MLP neurons of a small language model. Each row is named by its layer, matrix (up: input weights) and neuron, and shows model dimensions 0-127. Each number is 50 + 12 x the weight over its row's rms, rounded and kept within 0 to 99.
A block is one neuron, or neurons of one layer that tend to fire together. After each block is what it responds to, as a language model described it from the Wikipedia text at the highest values.

L3.up76:44 47 64 55 57 57 32 14 50 49 36 57 37 66 29 50 57 37 26 34 47 54 37 46 30 47 49 49 45 47 21 40 72 61 61 43 46 50 51 37 48 69 35 47 63 39 61 68 36 48 47 40 57 25 57 61 77 51 59 60 43 43 31 78 73 41 36 52 51 38 52 43 38 60 34 58 53 51 29 44 48 28 36 30 72 48 52 67 56 56 67 34 32 73 66 61 31 56 35 42 54 18 65 53 51 42 56 48 70 57 45 30 85 41 57 32 61 63 49 52 47 36 56 23 77 51 35 29
L3.up211:54 36 48 32 42 55 43 78 54 31 71 36 50 23 56 46 60 75 47 35 69 35 37 58 58 38 62 49 47 58 43 55 61 44 57 56 44 56 38 40 61 37 41 55 50 58 73 44 32 63 68 38 56 55 38 33 62 53 71 42 47 42 48 52 69 64 48 69 33 39 55 48 38 52 35 54 40 49 18 66 64 40 40 59 38 59 42 37 46 53 50 32 53 74 54 55 53 64 58 52 42 70 28 58 44 62 41 40 43 57 27 69 46 43 40 62 58 40 44 61 63 47 65 76 60 76 58 42
L3.up419:44 49 63 51 41 54 60 58 52 35 62 44 47 57 47 53 56 52 35 76 54 50 38 73 54 40 54 54 42 62 42 33 63 61 43 46 52 77 58 43 44 48 64 78 47 50 48 58 62 41 54 40 54 74 49 56 34 44 54 67 38 46 35 43 46 62 34 49 38 40 29 52 60 39 45 60 55 28 45 36 69 45 48 79 81 54 49 60 53 61 47 44 51 54 67 27 41 34 72 36 46 38 58 41 40 38 57 57 44 65 37 52 79 46 49 47 62 53 58 61 57 52 51 53 59 45 51 62
L3.up431:26 45 61 36 65 58 29 44 52 32 64 49 63 60 66 51 44 78 55 56 48 50 52 61 31 52 70 43 50 65 24 43 63 46 40 56 41 54 55 63 48 25 48 39 51 54 50 57 69 30 50 32 68 47 49 29 61 51 63 29 72 37 36 41 57 38 38 72 31 62 58 53 69 53 73 58 52 51 25 24 53 44 43 63 62 50 56 53 50 47 40 28 69 71 54 66 46 56 48 66 60 51 69 78 39 51 40 51 52 39 54 41 43 44 49 42 45 52 45 53 43 57 32 34 49 49 45 66
L3.up716:50 53 40 53 42 42 53 59 35 61 50 47 60 61 59 41 44 45 50 47 53 44 71 68 23 57 53 67 63 45 43 38 40 57 72 47 53 44 57 55 39 57 66 56 38 44 68 66 53 21 28 54 43 39 44 52 62 50 57 66 23 51 37 76 58 43 47 42 60 51 67 54 56 43 69 56 62 45 49 66 52 20 49 41 77 41 42 63 42 25 61 60 55 58 40 62 44 53 52 49 58 56 58 57 31 49 51 54 52 48 46 40 61 65 48 61 55 57 34 51 44 42 69 54 51 50 55 76
L3.up783:37 61 58 53 69 62 44 32 47 38 43 58 47 51 52 27 73 51 67 43 37 45 55 64 34 54 64 46 55 42 33 38 35 41 54 49 42 53 63 54 47 50 53 79 64 64 88 50 52 43 37 62 25 42 33 41 64 47 50 69 28 45 56 38 38 54 42 67 56 54 46 29 43 60 71 41 46 32 43 50 57 44 70 39 45 57 52 45 61 36 24 41 61 55 63 57 55 64 41 47 47 38 34 66 49 54 49 65 63 55 41 47 46 49 48 45 49 39 72 56 46 48 68 31 46 46 66 53
L3.up920:53 63 47 48 38 42 49 43 38 60 44 59 58 60 48 46 52 39 48 48 33 42 46 55 39 50 60 38 28 46 61 52 63 54 63 51 53 51 79 67 64 45 53 52 61 35 61 64 40 38 54 37 68 48 58 20 66 55 54 58 30 51 56 50 33 29 24 59 50 48 64 72 48 44 53 57 48 54 50 42 46 46 33 41 66 51 59 58 62 57 88 22 35 67 25 61 37 62 60 62 62 41 49 43 49 35 61 48 44 43 55 67 42 56 56 65 47 43 57 45 56 44 29 47 76 30 41 70
L3.up1416:58 64 58 63 28 44 21 76 56 53 48 64 50 60 36 44 61 56 60 56 44 40 52 40 43 57 65 51 64 55 51 62 71 60 43 63 73 68 63 36 62 61 52 58 69 55 54 62 60 63 54 40 38 57 60 48 38 46 69 67 47 33 30 59 37 50 42 79 51 27 67 26 31 54 44 30 58 38 54 55 56 48 63 54 30 29 65 47 55 59 74 46 35 71 47 44 53 55 32 57 53 55 41 62 35 41 47 55 53 57 40 51 54 65 39 49 49 39 57 71 71 39 31 46 49 33 70 60
Infobox and table field separators. Colons and pipes that end a label or cell in infoboxes and tables, e.g. "Elevation:", "Total:", "| after (−3.9)"; more weakly, mid-word pieces of names (D-h-ankhar, Longd-on).

L6.up72:40 72 63 64 43 53 62 43 52 58 49 54 49 45 34 52 66 58 46 38 54 45 31 41 48 49 56 33 65 68 47 62 17 52 50 42 55 63 41 60 63 49 27 47 54 66 55 39 68 66 41 56 20 68 52 57 55 37 37 41 56 33 43 53 43 42 51 55 62 45 59 44 44 34 68 56 48 62 58 57 45 26 49 54 61 72 44 54 31 32 39 31 41 44 54 46 49 37 51 37 53 42 58 56 45 33 42 33 80 63 24 62 44 56 34 36 41 43 66 62 41 66 64 23 68 43 67 26
L6.up241:51 73 50 56 45 47 63 52 48 44 54 58 72 32 47 32 51 59 41 57 35 62 61 44 33 59 56 62 63 53 46 39 54 39 74 84 50 50 50 56 74 61 40 47 54 45 22 44 49 58 56 45 34 56 30 66 42 50 59 47 65 49 49 73 76 55 53 28 52 25 60 46 57 69 42 50 46 50 51 66 71 47 48 57 51 57 51 51 60 71 37 53 64 51 42 45 32 63 38 35 46 32 59 86 30 34 41 56 57 56 62 65 42 29 53 48 71 49 70 53 49 47 43 45 40 34 18 63
L6.up339:40 69 52 49 45 54 36 50 45 52 48 27 37 66 41 68 49 40 22 39 45 68 50 40 51 51 68 34 73 56 29 63 62 41 45 43 36 53 45 38 57 35 37 36 50 55 43 64 53 58 56 68 53 29 46 44 62 45 63 40 52 39 45 46 56 47 43 30 64 64 71 39 57 61 66 59 49 55 81 45 43 53 49 64 71 38 54 50 42 48 37 72 48 29 60 48 35 50 52 46 24 75 28 61 62 47 56 37 45 51 61 59 55 51 38 49 58 42 45 68 63 46 10 48 53 48 54 54
L6.up370:53 47 51 54 52 47 58 47 51 58 79 49 48 37 42 55 49 43 30 49 63 63 52 35 64 89 58 47 55 56 74 45 71 55 54 67 47 45 49 55 41 42 56 45 26 44 41 26 60 36 34 35 44 55 54 40 35 50 48 65 26 34 56 53 48 65 44 44 62 40 59 43 49 34 39 48 48 58 59 71 69 56 48 50 63 46 47 47 49 63 65 62 64 53 55 44 53 44 56 52 42 49 59 41 32 28 33 34 57 62 47 47 25 68 49 45 45 33 39 63 57 46 61 41 41 55 50 29
L6.up796:51 39 56 35 51 44 45 82 51 64 44 57 65 47 41 57 42 55 44 54 40 35 38 49 48 36 42 61 52 64 80 54 37 54 51 52 58 47 52 54 58 55 65 47 44 48 50 60 46 67 43 53 48 58 68 34 55 56 43 35 46 63 33 46 46 56 33 41 39 65 38 48 54 66 41 73 36 20 44 66 53 54 20 44 61 60 55 37 47 39 46 72 54 42 40 49 51 63 48 65 28 45 40 82 42 55 58 45 54 71 50 45 30 29 56 51 47 30 52 38 42 48 61 46 44 43 54 32
L6.up969:51 63 39 79 54 52 54 35 37 46 58 38 49 56 16 53 68 58 55 59 42 39 49 60 56 60 50 54 58 48 35 53 43 66 43 48 44 54 59 57 47 35 56 47 40 44 47 55 55 56 68 43 49 30 45 58 67 27 53 30 34 33 25 71 54 66 29 37 36 37 46 51 48 56 50 52 55 52 50 55 56 63 47 51 74 60 47 39 58 42 50 44 69 54 66 56 63 45 62 53 57 61 40 52 63 56 53 54 37 29 47 39 42 56 46 59 51 38 59 37 35 56 57 50 46 49 59 29
L6.up1242:31 53 60 50 39 25 34 45 49 56 49 43 38 41 55 37 52 65 35 31 18 47 56 39 60 41 55 53 38 65 52 65 68 61 51 50 35 58 53 67 49 42 58 32 59 62 51 43 34 60 42 38 50 55 66 45 50 37 55 54 50 36 68 58 30 85 53 42 54 65 62 57 49 42 48 62 32 40 45 55 37 46 44 39 56 64 53 67 27 49 30 47 53 46 65 56 50 42 59 43 46 55 56 62 45 38 78 47 75 57 30 44 54 53 33 30 25 39 38 46 50 63 49 52 38 45 50 40
L6.up1481:52 54 48 52 47 49 62 53 61 51 21 33 46 65 53 54 67 58 42 60 38 57 46 55 26 58 66 52 54 55 42 43 64 47 71 46 37 51 70 58 45 54 65 47 57 29 64 46 49 54 61 35 41 47 39 45 41 50 70 40 40 49 44 61 43 39 56 49 35 46 64 66 62 51 36 50 60 48 74 63 35 56 37 43 50 57 58 44 60 41 39 64 71 64 51 53 61 61 33 68 64 52 52 52 45 36 46 56 71 46 30 54 62 49 55 52 43 54 41 68 24 49 53 59 54 60 56 46
Copula after biography subjects. Verbs like was, is and being right after a person's name or He/She in Wikipedia biographies (He was, Foxen is); also weaker on nearby punctuation.

L6.up451:45 46 49 79 45 68 49 58 54 56 47 61 61 43 46 58 34 51 65 68 66 52 64 70 64 44 50 60 62 61 24 62 46 52 44 59 46 65 53 44 43 47 28 51 34 47 33 25 49 68 43 26 53 34 41 74 45 34 60 51 50 61 58 37 33 33 45 62 50 44 49 46 40 34 60 70 29 50 61 41 64 58 50 50 52 38 42 38 60 42 23 30 62 56 51 50 40 31 62 48 47 55 41 45 55 35 57 15 68 72 24 48 68 38 57 57 40 47 37 39 57 48 45 63 48 47 46 61
L6.up550:38 45 49 52 67 47 47 46 44 60 44 60 31 40 83 59 58 59 40 53 37 61 59 47 59 61 47 30 51 74 46 41 38 44 55 31 53 25 51 46 45 45 57 61 67 43 40 65 43 54 39 30 47 50 40 51 45 52 59 58 59 57 65 42 61 41 57 09 51 59 57 57 45 50 49 32 47 39 74 45 61 49 30 59 40 29 70 39 57 53 55 64 49 42 47 56 40 46 47 36 37 37 54 35 47 60 40 41 32 90 59 62 56 44 67 63 52 68 29 39 41 62 67 60 52 43 59 48
L6.up625:66 35 51 50 45 52 60 59 59 71 54 62 58 65 47 59 51 51 44 42 58 30 42 62 49 61 59 59 52 57 40 41 52 73 39 56 32 52 45 57 61 55 63 30 64 37 60 68 48 35 48 65 43 42 55 47 48 45 56 52 51 60 67 21 37 47 77 39 50 34 63 57 34 38 32 62 37 46 40 62 65 28 41 41 39 59 45 55 35 78 29 56 63 46 47 57 39 53 49 47 58 44 65 48 48 48 41 30 44 56 56 41 68 37 37 42 46 53 45 24 51 62 37 65 69 34 37 67
L6.up869:32 48 45 48 46 44 51 54 28 46 47 51 33 61 39 58 77 45 77 64 41 62 57 67 49 40 58 48 58 62 30 34 44 50 47 56 21 42 45 46 63 47 50 37 55 39 63 48 37 29 49 27 50 47 52 60 43 32 34 61 38 61 38 39 46 39 53 61 66 45 59 46 57 49 37 53 58 47 62 58 39 48 76 53 44 49 58 36 28 34 75 61 64 56 60 65 64 60 32 18 69 33 25 48 63 37 61 38 54 43 47 39 63 78 57 61 55 41 53 45 57 41 35 46 73 16 68 62
L6.up953:46 43 46 52 46 57 47 68 59 39 52 42 52 36 29 53 56 30 44 71 54 57 70 24 54 55 54 47 69 61 39 64 46 48 42 55 41 49 64 25 47 22 51 42 38 50 67 30 19 24 40 39 37 19 57 53 33 34 29 67 47 60 71 36 18 48 42 34 69 46 61 52 42 55 60 60 64 50 36 64 36 49 44 68 19 54 56 51 49 71 24 59 43 47 50 55 58 59 61 57 44 43 48 41 32 44 75 41 32 43 39 42 53 50 64 55 66 44 56 41 44 42 49 51 49 52 57 45
L6.up1078:74 44 44 54 39 47 64 60 59 38 62 55 52 65 59 40 60 65 46 61 50 52 65 47 30 40 39 57 60 45 44 34 63 39 55 41 50 37 37 34 33 49 72 60 42 57 50 41 33 45 51 53 48 41 39 53 50 54 71 37 42 44 42 41 44 70 68 44 39 34 49 60 50 52 55 60 37 40 39 44 48 43 55 61 44 53 54 45 67 56 42 70 58 60 63 74 50 84 58 50 59 62 59 51 36 32 35 45 64 44 36 30 53 60 64 49 35 21 56 41 50 27 44 45 57 48 35 63
L6.up1094:48 51 54 55 55 66 67 50 55 52 83 52 44 53 41 62 64 66 62 69 47 40 50 43 38 62 45 24 49 56 50 50 50 60 44 57 77 24 45 45 72 26 65 41 44 41 32 48 25 58 80 53 66 70 40 54 50 48 43 46 64 79 59 66 46 61 68 64 51 39 55 50 38 46 66 20 34 52 64 52 47 48 27 60 53 66 60 46 35 31 45 65 61 55 49 44 68 51 41 39 41 60 51 67 61 51 72 48 52 54 56 26 61 54 70 56 62 59 30 47 62 33 49 54 39 60 44 45
L6.up1339:34 44 36 65 54 56 48 61 39 44 37 56 53 54 53 46 20 58 63 47 64 56 56 42 55 69 71 37 51 29 33 56 46 55 34 55 42 50 64 56 45 51 55 51 42 47 34 40 35 63 55 46 59 46 37 80 57 60 38 56 68 43 50 44 48 39 57 47 56 51 58 55 25 65 49 41 38 37 48 43 46 32 51 53 79 24 45 44 47 51 31 46 55 47 52 60 64 59 56 52 47 59 57 57 50 55 58 43 65 67 30 29 50 48 54 50 60 36 42 58 54 36 74 56 84 70 48 47
Word-final noun completion. Final subword pieces that complete a common noun split across tokens, especially building names like palace, façade, abbey, plus court, faculty, frigate.

L5.up1058:38 61 37 56 66 62 62 44 57 52 38 47 58 40 43 61 52 58 63 88 67 42 55 64 31 61 36 36 61 55 39 55 50 52 39 46 57 54 49 37 39 44 43 81 51 52 59 66 41 20 54 44 27 49 51 44 60 45 64 55 47 64 45 35 31 54 81 34 50 54 44 49 59 66 47 65 58 46 73 49 66 47 59 58 50 58 38 40 57 32 41 68 54 47 52 56 55 53 45 48 40 61 49 54 50 50 46 52 57 35 61 23 80 57 61 63 44 50 61 40 59 32 47 70 54 27 32 62
Noun-completing word endings. Final subword pieces that finish a multi-token noun, often inside names or headings, such as Hous-ing, cerem-ony, renov-ation, Produ-ctions.

L3.up146:60 36 46 72 55 65 55 61 39 43 58 41 53 35 34 48 31 47 46 49 50 23 75 56 56 47 59 23 42 50 58 65 51 47 38 46 34 53 58 35 62 51 55 76 58 38 48 42 41 44 49 64 52 51 73 59 50 72 56 27 46 28 50 51 40 50 69 49 53 45 37 23 52 35 43 43 50 59 25 52 41 54 52 37 49 31 61 28 47 59 56 63 70 66 46 41 39 60 83 51 51 43 57 49 48 48 57 60 47 68 46 46 52 52 41 53 42 32 37 42 30 46 43 53 50 83 44 44
L3.up148:63 36 42 31 41 73 56 54 65 60 42 67 54 37 43 53 48 44 46 41 44 73 41 43 38 48 49 60 65 35 65 30 46 38 27 44 32 52 36 64 53 47 48 60 73 46 51 65 52 44 67 55 42 56 33 44 61 57 38 44 73 42 50 57 56 56 51 63 41 48 57 26 50 42 49 50 70 38 38 58 43 37 56 60 64 36 46 50 36 58 54 34 54 62 28 47 56 29 35 30 26 40 56 48 49 76 45 66 53 69 44 54 49 50 71 51 62 42 46 56 53 64 65 59 57 34 42 32
L3.up335:61 45 46 45 21 55 44 64 61 55 44 55 79 52 46 58 44 26 45 50 38 44 48 27 63 37 53 52 49 42 66 38 55 33 55 31 52 62 54 43 49 48 65 55 45 25 63 59 50 43 65 30 43 40 56 41 56 54 48 51 67 28 49 80 63 62 70 43 62 35 48 57 47 52 55 61 57 64 44 51 52 59 44 63 71 30 57 56 68 61 59 42 50 51 68 50 77 46 40 45 48 50 51 35 68 44 80 49 60 28 47 55 60 54 46 53 46 60 50 62 63 68 32 49 52 61 46 54
L3.up378:36 40 40 35 57 45 60 74 56 55 55 55 43 78 51 69 56 38 77 50 50 36 45 48 41 33 73 57 54 47 42 58 42 55 58 36 24 59 56 61 53 49 47 59 54 42 34 51 56 39 31 26 40 35 46 53 38 41 48 58 55 62 41 43 60 45 66 39 45 39 48 44 51 85 45 33 39 57 66 44 30 44 49 54 72 42 67 46 46 35 59 38 53 17 62 54 83 34 63 64 31 50 37 44 52 48 49 68 35 60 55 54 41 53 54 42 19 54 58 40 51 72 41 41 46 53 37 52
L3.up813:59 46 51 53 49 59 44 40 40 42 70 32 55 54 30 40 71 38 37 51 49 52 50 55 55 67 24 50 61 63 51 58 43 60 37 54 49 45 57 47 68 56 45 49 48 69 61 72 28 59 63 33 67 54 54 42 53 59 50 45 47 71 29 51 56 52 63 39 43 44 52 41 55 50 45 39 42 58 66 25 34 38 46 73 56 60 44 48 50 57 54 37 62 38 55 39 61 44 54 50 51 27 53 50 54 30 43 53 36 50 51 34 63 40 67 47 62 59 51 44 20 53 55 40 63 24 63 54
L3.up837:43 49 64 52 64 52 69 36 66 24 58 65 45 54 51 79 56 77 57 47 57 54 54 59 49 32 60 46 41 51 36 49 65 65 39 64 57 72 48 34 43 41 33 58 73 40 47 41 21 31 33 41 43 65 46 30 42 39 64 36 45 44 57 58 59 66 63 55 23 47 50 44 73 68 40 36 56 46 44 43 46 30 52 59 60 56 62 54 64 44 50 69 75 53 76 42 43 52 46 51 30 52 43 48 56 64 57 79 43 61 56 60 34 48 40 60 53 48 37 69 18 60 49 57 53 52 45 44
L3.up958:50 62 37 68 55 53 54 53 45 42 66 43 54 39 51 35 38 47 30 54 72 50 62 44 38 36 64 26 46 67 53 63 28 20 43 40 54 61 37 58 62 52 63 58 68 36 51 49 50 39 26 31 56 25 40 62 60 53 47 60 37 53 34 74 50 37 42 34 60 43 53 47 44 63 43 56 48 66 49 61 45 47 53 70 63 57 48 29 44 57 30 42 61 33 59 68 60 41 44 33 56 50 54 56 43 45 32 32 41 56 56 70 54 43 61 29 43 69 40 53 70 62 60 40 51 47 42 49
L3.up1104:60 43 54 53 40 50 38 41 54 60 24 44 32 42 57 34 45 53 38 77 50 50 42 41 45 68 48 40 55 61 51 68 46 46 32 46 45 39 52 51 53 55 56 46 57 48 63 52 32 31 51 38 57 46 41 44 53 24 64 46 38 38 40 41 67 37 52 27 56 44 25 61 53 55 45 53 41 47 48 58 37 46 43 43 58 32 68 53 53 59 64 68 53 49 52 56 55 29 38 38 30 43 62 40 42 63 54 53 49 54 39 80 37 50 65 45 61 59 30 44 61 39 59 54 65 46 39 38
Word-completing final subword pieces. Final subword pieces that complete a common noun split across tokens, often place or geography terms such as Mount-ain, prov-ince, sanct-uary, indust-ry.

L3.up3:61 66 31 49 36 59 44 57 50 31 45 52 55 77 63 60 77 45 47 49 34 56 60 54 55 70 60 40 54 55 27 57 31 49 45 43 64 56 59 52 66 41 70 31 50 44 56 53 49 40 49 50 25 34 38 45 68 51 36 49 49 67 32 51 60 39 46 45 49 30 42 56 46 59 60 47 42 43 36 47 68 45 42 52 74 52 60 38 49 52 68 57 48 42 44 63 71 53 39 39 37 47 53 48 62 38 54 67 70 26 41 52 47 52 49 29 41 41 36 47 35 58 52 60 54 38 58 21
L3.up19:38 36 52 54 51 67 52 51 49 40 54 33 32 43 38 40 52 57 56 37 28 47 51 54 50 52 34 50 44 69 46 17 56 67 35 81 47 50 67 39 56 31 54 40 56 40 36 59 49 51 54 63 66 42 52 66 44 26 34 62 50 39 33 41 40 41 50 17 44 51 18 45 61 59 65 39 57 27 54 33 56 60 40 36 41 47 73 64 44 36 67 44 73 38 42 67 55 33 67 47 52 75 50 65 56 58 50 33 44 73 24 56 28 57 36 68 38 60 37 50 55 59 21 71 51 50 63 68
L3.up367:29 61 61 61 68 52 48 54 80 36 32 65 51 59 47 37 75 52 64 41 54 63 54 46 55 31 44 44 48 42 56 54 74 36 64 78 46 57 51 29 52 32 57 50 41 20 45 53 30 26 48 66 60 50 32 52 44 46 49 59 49 21 41 49 47 64 57 44 38 67 27 41 79 52 35 52 42 32 37 60 73 56 55 40 40 42 46 53 53 42 41 65 73 27 48 40 70 62 59 50 45 42 25 48 36 41 63 38 46 54 43 73 47 47 40 57 61 54 44 28 13 38 55 39 49 47 27 49
L3.up584:42 62 34 33 53 46 33 48 75 23 43 47 37 61 39 58 60 68 65 53 54 50 63 50 48 72 39 53 44 50 58 51 60 59 59 36 41 97 47 49 55 43 75 45 38 48 61 47 50 45 39 73 58 39 52 74 50 55 35 56 35 54 70 37 40 54 77 57 55 60 51 47 51 42 62 55 42 35 45 38 42 27 49 36 45 29 42 52 51 56 54 40 40 63 21 36 66 55 32 26 44 27 61 61 63 39 53 60 52 53 46 49 53 49 27 49 35 64 53 59 50 36 56 56 53 50 64 39
L3.up882:58 39 54 49 57 55 52 39 70 59 34 56 58 47 50 23 65 38 59 80 39 57 73 56 54 60 45 68 54 47 57 59 51 68 37 56 64 79 50 52 60 66 53 60 50 65 59 63 44 55 54 47 80 45 44 36 59 54 36 51 51 54 35 67 54 59 41 25 71 71 36 53 36 40 51 51 45 37 73 41 51 57 51 66 50 44 46 52 56 43 73 72 38 60 59 50 41 58 36 53 56 20 68 55 67 45 52 50 52 48 55 75 56 51 39 64 45 42 44 41 55 25 54 54 35 70 42 55
L3.up1105:42 59 31 52 55 51 59 60 48 42 58 34 38 56 59 40 36 43 53 68 54 63 64 40 45 33 47 56 75 60 43 70 49 63 41 52 50 64 36 30 44 40 55 54 24 50 29 28 61 40 29 44 26 58 41 58 29 28 67 39 47 52 39 52 57 58 47 39 45 47 48 46 64 49 43 36 38 47 55 63 29 66 36 63 55 44 35 58 48 35 77 64 59 51 59 61 50 70 54 48 33 42 44 47 50 40 22 65 66 43 37 63 53 38 44 57 46 41 42 31 32 64 29 67 43 51 46 32
L3.up1138:39 54 42 82 42 56 45 35 46 35 60 57 68 60 51 50 67 47 51 40 39 64 44 50 48 46 61 44 53 62 26 65 46 63 44 45 40 61 35 63 44 46 61 49 35 60 51 67 46 53 31 46 51 30 42 65 63 56 25 51 46 38 59 34 53 53 59 64 43 49 51 57 59 54 54 51 69 55 50 54 50 32 48 62 63 64 85 49 40 14 52 37 58 57 58 46 63 43 40 47 38 34 50 68 48 59 61 47 63 31 46 44 58 40 60 52 38 54 49 48 66 64 56 42 58 43 35 60
L3.up1317:30 59 58 65 55 56 54 58 44 71 55 57 21 54 14 59 66 44 33 49 42 38 50 46 57 65 55 41 51 32 58 78 43 74 56 61 51 67 46 45 61 65 60 63 33 56 52 37 62 55 43 60 23 68 49 32 40 41 55 42 34 57 54 55 48 60 53 57 67 43 36 44 52 46 70 49 49 43 60 37 63 59 56 80 54 56 63 40 68 44 56 57 53 28 39 60 41 40 48 34 37 55 50 45 35 53 41 25 55 54 76 46 58 56 36 66 15 52 45 53 21 28 48 58 43 56 44 30
Serve-as word endings. Endings that complete a split "serve" (serv-e, serv-es), mostly in "to serve as"; more weakly, other word-final pieces (Hurd-les, wh-om) and "=" or ":" list markers.

L6.up304:56 65 36 37 67 58 64 48 33 54 59 36 52 74 42 31 56 53 63 40 56 47 60 40 56 50 67 55 54 56 37 32 54 56 62 39 75 55 31 45 46 65 54 53 57 47 58 57 73 24 51 48 48 42 47 54 46 80 33 44 62 51 41 71 47 47 29 68 62 49 64 42 40 49 40 61 52 48 34 40 55 58 49 52 32 32 49 41 39 39 78 33 50 68 41 31 39 42 59 41 34 47 71 71 53 42 62 59 36 76 64 56 38 54 26 49 52 49 59 43 71 47 36 61 45 48 70 62
L6.up311:46 74 31 51 57 62 33 77 43 78 42 64 49 54 62 60 52 50 59 34 52 51 50 54 45 70 49 68 50 53 46 47 44 73 56 49 57 54 48 57 49 32 47 38 46 40 47 75 68 55 62 53 57 58 42 39 47 43 52 25 81 67 39 66 44 60 50 64 43 67 58 42 27 63 62 50 45 57 49 52 62 41 39 59 51 40 49 44 74 60 46 63 64 54 47 51 48 46 45 43 50 47 39 52 68 59 46 59 43 31 48 49 42 56 41 49 72 47 49 32 68 50 59 47 31 57 65 39
L6.up319:50 16 47 44 55 75 44 21 72 49 58 43 52 46 41 29 58 60 54 53 64 50 55 45 32 49 39 59 44 37 51 61 53 47 22 26 54 33 24 25 69 44 76 53 82 18 45 68 44 38 61 68 41 51 51 39 54 53 50 48 42 58 69 77 48 27 33 56 58 47 58 64 55 38 59 41 58 46 33 52 54 54 43 36 31 31 54 60 42 53 43 54 31 63 60 48 65 45 38 56 39 49 54 50 52 60 35 42 70 46 46 82 49 65 54 58 53 50 45 35 52 48 43 61 37 35 49 66
L6.up597:50 60 54 62 50 69 50 53 56 45 51 29 54 23 52 35 47 62 50 28 60 59 39 52 39 62 55 59 61 54 57 45 74 39 16 42 62 48 72 47 51 58 49 40 61 58 58 48 63 46 65 40 35 59 53 46 62 34 50 47 48 44 50 53 41 53 59 53 18 75 64 63 39 57 39 54 46 59 36 25 38 37 46 51 22 23 29 76 57 34 43 60 49 65 53 39 59 40 40 67 52 34 67 59 61 41 42 64 55 44 54 69 38 53 50 49 40 60 55 55 54 76 36 40 62 51 51 46
L6.up759:43 40 52 65 68 43 55 44 63 51 37 50 58 60 50 51 38 26 63 68 51 31 57 55 43 49 61 44 56 58 45 43 65 38 64 73 49 35 67 49 42 69 54 45 28 41 46 34 44 46 69 47 62 35 31 54 42 46 47 53 28 55 46 34 60 43 45 36 54 53 41 19 45 39 59 63 51 33 27 42 68 20 47 65 48 41 64 51 57 45 50 53 48 48 38 62 57 56 44 45 40 47 62 57 72 37 54 61 59 66 41 56 23 43 54 48 40 31 58 39 58 65 45 45 61 37 57 68
L6.up1125:52 51 47 54 64 64 55 63 51 77 53 52 42 52 59 54 68 43 45 70 30 58 52 59 48 47 62 41 42 58 64 61 25 54 63 47 50 34 46 30 52 64 71 47 67 50 40 48 49 64 62 43 57 45 25 54 49 50 37 55 64 46 59 46 51 41 65 46 49 58 47 43 28 52 54 53 53 40 43 74 68 50 44 49 69 31 67 55 71 38 62 64 54 60 31 53 41 40 85 62 50 23 69 38 47 47 75 66 50 52 62 51 48 61 37 64 49 39 62 32 40 70 53 54 49 43 42 55
L6.up1170:58 55 51 65 55 55 64 45 69 77 39 52 52 51 50 23 61 40 39 40 54 61 46 49 50 69 45 65 50 69 30 46 54 52 52 44 44 48 62 53 39 59 44 55 31 50 42 61 47 46 51 69 57 53 54 76 57 55 56 41 31 39 78 54 39 55 45 72 58 67 83 31 40 54 48 51 44 61 39 42 69 56 57 36 28 33 45 35 43 51 36 41 39 51 38 47 58 38 60 50 47 19 55 51 64 52 46 69 66 47 52 52 52 52 64 60 46 40 68 49 68 64 51 34 47 36 76 40
L6.up1360:56 46 35 53 53 47 47 37 48 44 56 32 24 50 44 25 53 51 47 41 30 46 30 62 56 48 65 53 50 49 68 47 52 57 52 51 63 48 57 64 54 44 78 44 22 47 43 55 57 39 62 26 54 58 40 54 64 69 36 52 43 59 53 59 42 56 71 47 53 46 45 52 48 66 30 49 40 41 64 32 39 60 55 58 49 45 45 49 23 78 46 45 42 49 55 50 36 53 81 39 41 35 54 62 43 56 28 63 60 46 51 60 65 56 69 53 67 52 35 51 41 47 53 41 63 29 60 43
Templated data field tokens. Separators and connecting words inside formulaic data text such as census sentences, table header rows and infobox fields, e.g. "age 18 and over", "Conservation status:", "| Season |".

L5.up1039:75 51 45 55 53 59 40 62 58 63 62 57 35 37 50 61 45 45 26 45 42 47 57 58 61 53 26 59 63 38 35 25 47 43 41 53 30 62 55 60 60 50 61 25 33 58 35 57 50 48 73 55 61 30 55 55 43 62 52 64 51 66 75 48 52 69 64 49 61 43 62 57 29 41 54 46 60 49 45 49 77 40 33 34 64 51 53 53 75 25 70 55 67 74 59 45 61 45 55 70 55 51 48 48 69 27 58 66 54 57 49 59 51 29 51 75 55 37 63 53 62 43 63 42 68 47 65 50
Structural delimiters in tables and lists. Separators in Wikipedia tables, infoboxes and prose, such as header pipes (Votes |), list dashes, field colons (Status:), clause-ending commas, and "of" in "Species of fish".

L5.up456:46 61 42 44 58 54 43 54 53 52 72 49 41 74 41 40 63 39 47 30 53 44 53 32 36 30 50 74 53 52 58 49 41 57 24 56 43 52 50 37 42 46 52 51 66 74 52 55 35 35 44 32 57 51 49 43 61 60 46 29 34 69 47 31 41 66 28 50 39 49 33 47 48 63 44 45 54 54 27 63 68 51 60 47 52 65 32 52 45 62 39 46 49 54 37 56 62 38 62 42 40 36 49 54 60 56 52 42 32 22 48 62 38 36 60 41 56 43 50 60 24 54 47 35 60 48 64 38
Verb-phrase auxiliaries before verb. Auxiliaries and infinitive "to" right before a main verb, as in unable to escape, has been done, was based, could not produce.